python train.py --rope_base=10000.0 --extras=["capped logits"] --init="normal" --optimizer="laprop"
MLP neurons of a small language model. Each row is named by its layer, matrix (up: input weights; down: output weights) and neuron, and shows model dimensions 192-255. Each number is 50 + 15 x the weight over its row's rms, rounded and kept within 0 to 99.
A block is one neuron, or neurons of one layer that tend to fire together. After each block is what it responds to, as a language model described it from the Wikipedia text at the highest values.

L8.up639:51 49 57 60 65 18 79 61 59 66 39 35 41 48 61 44 63 34 52 37 77 72 49 43 32 48 39 66 54 46 31 45 60 65 50 59 52 29 40 70 56 84 73 49 47 55 45 45 27 31 77 46 64 72 66 32 68 46 59 50 38 47 65 28
L8.down639:40 36 29 60 57 47 64 60 57 51 47 39 29 44 64 55 52 59 81 27 54 52 53 32 38 73 54 76 59 37 37 45 51 17 41 64 52 60 71 44 23 50 56 52 51 44 48 43 66 71 46 48 49 50 34 37 48 66 39 59 49 71 57 29
Description: Copula after subject noun phrase. Linking verbs such as was, were and is right after a long noun-phrase subject ("the number of shifts was", "the results were"), often one introducing a quantity or measure.

L4.up172:59 61 59 41 55 51 56 61 58 50 74 61 50 17 47 30 23 30 47 29 47 61 68 45 66 56 37 22 23 41 07 44 48 45 37 55 41 40 49 34 41 45 66 46 52 58 32 32 66 36 78 10 47 60 68 78 58 41 51 43 32 43 63 56
L4.down172:70 70 53 57 40 48 26 64 65 26 87 34 40 65 24 48 40 31 56 58 85 53 66 58 35 44 37 34 45 50 27 63 36 32 72 56 47 54 33 47 59 31 54 33 30 47 46 60 53 41 73 59 57 56 30 29 62 37 52 64 33 69 51 40
L4.up184:23 39 27 51 61 61 24 62 52 57 58 40 79 43 00 56 42 48 32 69 57 50 25 43 64 65 50 66 25 35 55 54 47 31 59 60 54 33 44 65 26 70 48 39 36 66 62 46 38 09 52 87 35 42 51 27 47 81 49 41 53 49 70 56
L4.down184:57 19 61 44 63 46 51 48 28 40 77 53 36 21 52 58 73 42 46 35 32 42 59 39 36 37 62 66 45 59 54 78 45 31 59 46 48 49 52 50 54 54 60 69 48 51 19 34 59 24 59 68 49 60 62 51 60 31 89 39 34 64 57 17
L4.up262:44 28 33 38 34 72 34 43 38 54 53 53 61 33 29 76 39 46 44 25 68 26 54 52 51 52 21 67 56 31 65 73 64 66 54 40 48 46 63 47 34 62 71 84 64 39 56 27 44 46 71 56 40 45 58 36 49 52 46 59 58 72 44 53
L4.down262:47 45 48 60 68 58 70 76 61 74 44 40 62 56 43 46 87 42 57 38 39 50 40 58 31 28 50 21 48 73 63 80 46 58 36 50 37 52 69 42 45 31 54 51 41 52 30 28 53 40 38 64 41 47 63 55 63 68 60 31 50 34 16 18
L4.up335:43 72 42 57 59 43 43 45 43 48 56 45 53 59 12 65 65 70 40 45 49 62 67 41 40 38 40 60 33 34 40 35 35 31 48 43 95 55 43 49 63 54 56 55 43 55 56 64 44 49 59 67 32 52 61 46 59 58 52 46 46 63 17 60
L4.down335:43 47 57 57 63 38 56 34 46 61 54 69 77 35 76 49 39 81 36 56 66 22 49 50 61 44 70 62 28 51 61 36 49 60 37 54 47 27 37 47 49 52 24 57 49 54 24 33 72 41 76 27 70 32 54 53 46 30 61 48 35 49 58 48
Description: Range dashes and mid-word pieces. En dashes and joiners (and, or, to) between numbers or paired items, as in 376–353 or 1336 or 1337; also mid-word pieces like ro in Astros, ep in gameplay.

L8.up911:70 68 50 47 48 33 19 52 31 46 60 40 54 51 37 49 22 28 33 48 60 00 61 77 18 29 48 53 32 27 46 50 26 38 44 52 54 44 42 63 52 23 70 48 16 36 46 31 31 18 27 41 43 46 59 63 36 54 39 59 22 61 44 38
L8.down911:19 27 94 63 40 38 34 35 39 47 46 29 53 68 40 78 38 49 63 42 42 41 47 25 62 52 46 59 50 43 72 58 31 59 59 40 15 68 52 54 82 81 43 46 21 35 43 56 56 56 35 52 44 59 62 49 72 43 19 55 47 45 47 60
Description: Before a second date. Connectors that directly precede a year or date, chiefly the "to" or dash of ranges like 1801 to 1804 or 1815–1896, also "(born" and "in".

L9.up158:62 32 37 61 52 45 52 59 36 44 68 35 87 58 50 61 68 73 51 48 61 58 52 49 68 50 41 61 43 25 55 58 69 55 37 65 65 49 44 64 07 96 24 62 64 27 36 10 28 51 49 23 67 70 53 52 50 38 47 52 37 90 64 37
L9.down158:51 55 44 62 45 35 48 40 65 35 48 58 43 50 32 48 31 38 65 30 50 56 55 64 60 47 75 41 48 36 40 50 49 18 37 41 18 43 37 39 66 43 41 57 31 72 55 67 49 64 45 67 46 42 46 62 52 58 62 39 99 86 51 36
L9.up222:65 73 35 41 54 58 33 61 46 61 52 62 54 55 78 53 54 40 52 46 63 38 19 45 54 72 70 48 28 12 33 46 48 04 30 59 66 28 55 68 48 60 41 41 61 69 30 38 41 42 46 36 55 57 81 61 09 48 60 35 37 78 28 68
L9.down222:38 57 38 49 65 73 28 44 22 22 70 54 39 42 22 16 97 47 56 66 68 60 56 58 75 42 51 34 27 31 61 34 48 48 31 49 53 63 57 36 47 45 58 39 22 70 29 32 86 46 60 46 39 41 52 51 36 49 57 73 50 76 64 45
L9.up457:55 67 65 54 48 51 25 68 42 66 50 65 72 55 33 43 50 70 45 49 55 61 52 56 52 32 60 57 60 64 45 49 81 51 49 35 32 70 66 61 42 67 64 52 79 35 38 56 79 25 51 50 53 32 78 58 23 55 69 71 42 62 42 75
L9.down457:43 43 44 76 73 55 29 52 59 47 34 57 40 61 48 44 54 40 42 54 55 47 33 40 35 55 57 61 66 27 43 51 58 36 52 53 60 57 57 27 53 30 49 49 53 72 45 53 04 26 61 70 44 38 58 77 48 55 78 65 52 38 62 28
L9.up1507:57 60 46 36 57 61 42 64 56 66 43 38 61 75 57 74 55 48 66 92 49 56 48 39 81 40 48 50 64 48 56 35 73 29 16 53 34 44 63 61 34 79 33 30 54 60 62 64 41 55 56 65 41 24 67 72 20 45 77 42 38 82 30 34
L9.down1507:68 53 47 62 59 51 55 31 52 40 31 46 41 61 42 61 38 30 61 47 52 45 34 34 62 65 51 57 58 46 50 54 52 57 70 67 50 36 63 60 55 40 38 49 28 48 33 57 11 56 46 49 53 55 83 59 54 46 56 37 85 41 60 61
Description: Clause-joining conjunctions. Commas and "and" (also "which", "who") joining a finished clause to the next, strongest in narrative plot summaries, e.g. "discovers this, and tells"; weaker in list items.

L4.up724:64 47 50 45 49 49 56 60 49 71 47 53 50 38 52 36 39 47 65 50 76 51 68 65 65 25 70 56 41 38 46 43 41 28 52 73 32 65 58 49 30 59 62 96 51 46 45 48 64 31 46 42 23 54 42 53 33 51 62 51 48 70 94 40
L4.down724:62 38 40 46 59 61 47 50 77 55 60 49 70 70 52 23 67 63 34 51 35 67 36 69 45 57 63 59 34 35 52 69 72 24 33 48 25 31 21 34 31 48 68 24 47 40 36 64 69 65 32 30 48 57 22 64 66 51 41 26 66 36 43 48
L4.up728:74 61 82 36 51 61 64 71 24 82 44 46 58 40 49 69 46 52 54 66 79 38 55 60 38 51 68 53 45 49 38 31 54 52 48 56 33 55 29 59 51 44 48 83 30 69 55 43 60 36 44 62 70 37 55 74 58 33 62 59 42 67 49 36
L4.down728:45 71 39 37 73 42 28 45 79 33 56 65 41 26 37 47 72 51 65 33 30 45 46 46 65 63 52 79 35 61 63 57 39 40 29 62 57 80 92 52 51 30 65 30 50 31 34 55 38 70 41 57 25 44 45 12 42 51 59 49 43 40 84 50
L4.up829:74 51 70 42 35 40 41 65 60 51 38 50 56 46 41 25 49 84 54 47 60 32 56 50 44 42 20 43 60 36 63 45 52 49 28 46 57 45 33 63 26 23 49 62 43 52 32 49 63 45 11 39 37 49 50 66 74 32 63 50 24 63 58 37
L4.down829:54 53 35 54 57 59 16 43 58 26 65 37 63 46 56 95 51 36 47 53 57 47 67 23 37 71 56 51 54 57 69 50 87 35 21 61 47 52 41 45 22 48 25 48 29 44 48 52 44 66 33 67 46 36 47 50 26 68 59 46 82 37 63 37
L4.up1111:21 40 68 44 77 74 33 60 77 52 34 49 70 46 56 39 33 52 35 58 40 12 50 35 46 24 48 52 50 55 46 36 50 55 90 60 64 37 58 71 38 31 38 55 25 31 37 51 80 33 34 55 52 35 62 43 45 44 65 69 45 69 46 31
L4.down1111:35 53 32 35 56 73 79 34 59 59 34 45 52 20 40 56 48 21 40 28 40 59 11 70 72 22 65 64 55 39 51 49 37 47 40 35 80 46 29 27 68 66 62 32 47 53 44 51 42 66 37 39 28 34 53 11 54 45 63 49 40 43 32 73
Description: Coordinating conjunction joining pairs. The word and (sometimes or) linking two paired roles, verbs or nouns, as in written and directed, producer and, artist and author.

L8.up1204:59 84 42 65 36 25 46 43 36 52 60 70 38 42 64 50 56 75 48 56 54 64 23 33 90 72 66 50 45 63 39 53 41 43 53 44 70 39 14 61 26 44 43 76 56 49 65 51 67 46 52 64 65 29 53 20 47 28 53 52 45 62 48 75
L8.down1204:76 50 46 33 31 42 49 42 44 57 55 33 73 99 34 19 57 40 44 54 57 68 29 52 65 33 67 55 44 80 64 56 53 36 67 52 49 49 71 50 60 54 61 48 29 46 62 64 32 59 55 62 66 32 54 47 42 56 77 40 54 43 44 65
Description: Coordinating conjunction mid-phrase. Fires on coordinating and, or, and list commas joining two words or phrases, strongest when the first conjunct is incomplete (in- and outpatient, with or without, buy or sell).

L9.up115:56 41 45 49 81 63 48 59 20 46 59 40 55 36 44 59 53 42 64 29 30 85 68 48 64 61 53 69 40 53 71 58 45 40 20 60 56 43 68 34 65 66 47 45 57 31 48 21 51 57 36 65 41 44 44 52 44 45 40 18 49 42 34 53
L9.down115:25 53 47 67 58 44 74 34 63 68 52 60 60 48 25 46 50 38 65 45 47 33 23 46 38 43 50 62 43 63 54 66 59 37 56 30 54 34 72 61 37 49 55 62 43 67 28 60 37 31 46 43 47 42 50 43 63 62 52 74 56 43 49 58
L9.up876:65 54 64 50 40 60 42 45 54 56 57 51 44 57 50 42 19 33 59 29 36 47 69 45 42 51 28 72 60 62 60 70 65 50 54 41 67 63 38 46 50 39 64 56 43 25 44 32 35 54 69 51 55 75 64 23 49 38 57 26 41 65 37 58
L9.down876:37 64 44 38 54 50 42 71 64 50 39 41 55 54 58 46 21 42 57 69 35 56 32 69 63 42 68 48 46 43 34 34 33 59 48 41 54 63 89 42 54 67 64 30 47 30 62 60 70 55 57 73 35 81 55 45 92 30 52 23 61 38 53 59
L9.up1199:92 68 79 36 53 65 57 55 42 50 35 47 59 51 93 23 44 64 71 31 52 42 84 65 00 30 55 72 66 56 65 76 54 36 04 17 38 35 37 45 16 43 73 75 49 59 54 24 66 45 56 41 49 81 71 38 47 35 46 33 54 39 51 39
L9.down1199:42 35 33 46 54 34 34 59 47 40 46 56 43 21 49 54 34 36 36 46 44 55 45 65 30 65 51 22 47 56 28 00 43 53 47 49 74 65 37 39 62 55 17 31 49 52 47 57 56 47 43 32 71 51 38 67 42 52 54 49 56 40 38 43
L9.up1251:63 47 46 34 43 47 35 44 37 58 62 64 44 49 58 49 55 53 43 60 38 52 43 60 46 63 57 48 43 53 20 61 56 41 13 50 28 19 53 53 55 39 63 36 27 20 48 27 84 49 40 49 42 70 55 51 43 41 40 42 43 56 59 41
L9.down1251:36 66 37 68 51 46 52 50 56 57 63 56 61 57 52 42 33 39 46 35 53 69 79 58 06 42 58 54 49 65 65 76 56 54 73 46 53 56 17 68 42 47 65 34 64 72 25 49 81 34 47 46 46 67 59 57 73 49 61 43 65 45 58 51
Description: Hyphens joining codes and numbers. Hyphens, dashes, slashes or spaces joining a name or number to a following number or word part, e.g. ISBN check digits (…122-2), model names (ZAZ-1105), scores (86–78), compounds (market-oriented).

L9.up392:26 47 56 28 75 13 44 49 42 60 25 55 51 38 47 56 51 38 45 67 28 53 35 47 64 25 53 49 78 46 53 24 33 56 34 39 65 31 54 48 56 66 57 64 63 50 31 58 37 40 24 38 66 43 31 53 48 38 73 36 53 62 32 45
L9.down392:36 49 39 42 39 32 84 32 39 48 49 50 53 39 43 36 83 41 51 59 33 41 45 60 32 51 79 41 60 43 58 40 28 44 32 40 25 50 46 23 79 25 65 59 36 82 54 57 45 57 46 45 50 69 31 39 62 26 36 30 43 75 52 33
L9.up896:43 64 58 31 43 36 37 51 33 59 25 41 70 47 56 36 52 69 63 59 46 50 42 53 81 62 47 61 41 41 60 48 54 57 52 76 55 33 60 59 59 64 64 58 43 26 55 32 33 41 38 51 54 20 55 32 11 29 54 42 49 52 55 49
L9.down896:51 49 64 48 50 44 52 36 51 36 49 39 73 65 46 29 99 56 43 61 71 54 43 38 57 58 45 62 51 50 43 37 60 47 28 47 42 54 39 38 68 65 56 58 58 54 41 42 22 60 41 29 51 55 37 38 51 39 41 72 53 77 73 47
L9.up970:52 47 62 43 73 73 58 30 51 59 59 70 82 44 49 55 49 22 56 58 33 36 33 48 64 54 46 59 55 41 56 35 44 27 71 18 60 15 50 38 54 71 63 60 60 30 56 57 45 44 30 39 66 48 58 48 55 35 75 32 38 64 21 58
L9.down970:75 59 37 78 57 71 54 40 43 54 71 47 79 50 45 39 86 45 72 48 46 63 46 62 42 45 78 59 62 59 51 48 51 59 77 23 42 71 44 56 63 56 62 44 40 41 49 37 45 46 41 39 32 37 49 44 45 60 43 73 36 51 71 23
L9.up1438:49 42 95 44 53 48 44 79 62 54 57 56 47 31 63 36 48 52 52 28 52 36 33 24 06 39 33 75 74 44 61 48 74 48 59 20 46 56 44 42 29 40 75 45 54 44 51 49 51 57 69 41 49 31 79 30 44 39 71 48 53 56 34 40
L9.down1438:45 44 54 70 59 49 57 31 32 54 52 51 53 35 85 52 45 48 15 58 44 44 61 30 73 65 51 61 38 60 43 54 44 71 30 69 62 42 56 47 58 60 49 59 46 48 49 34 34 42 59 40 55 34 41 67 17 29 57 61 61 69 50 61
Description: Passive auxiliary verbs. Forms of be (was, were, is, to be, has been) used as passive auxiliaries before a past participle, as in were held, was made, to be deployed.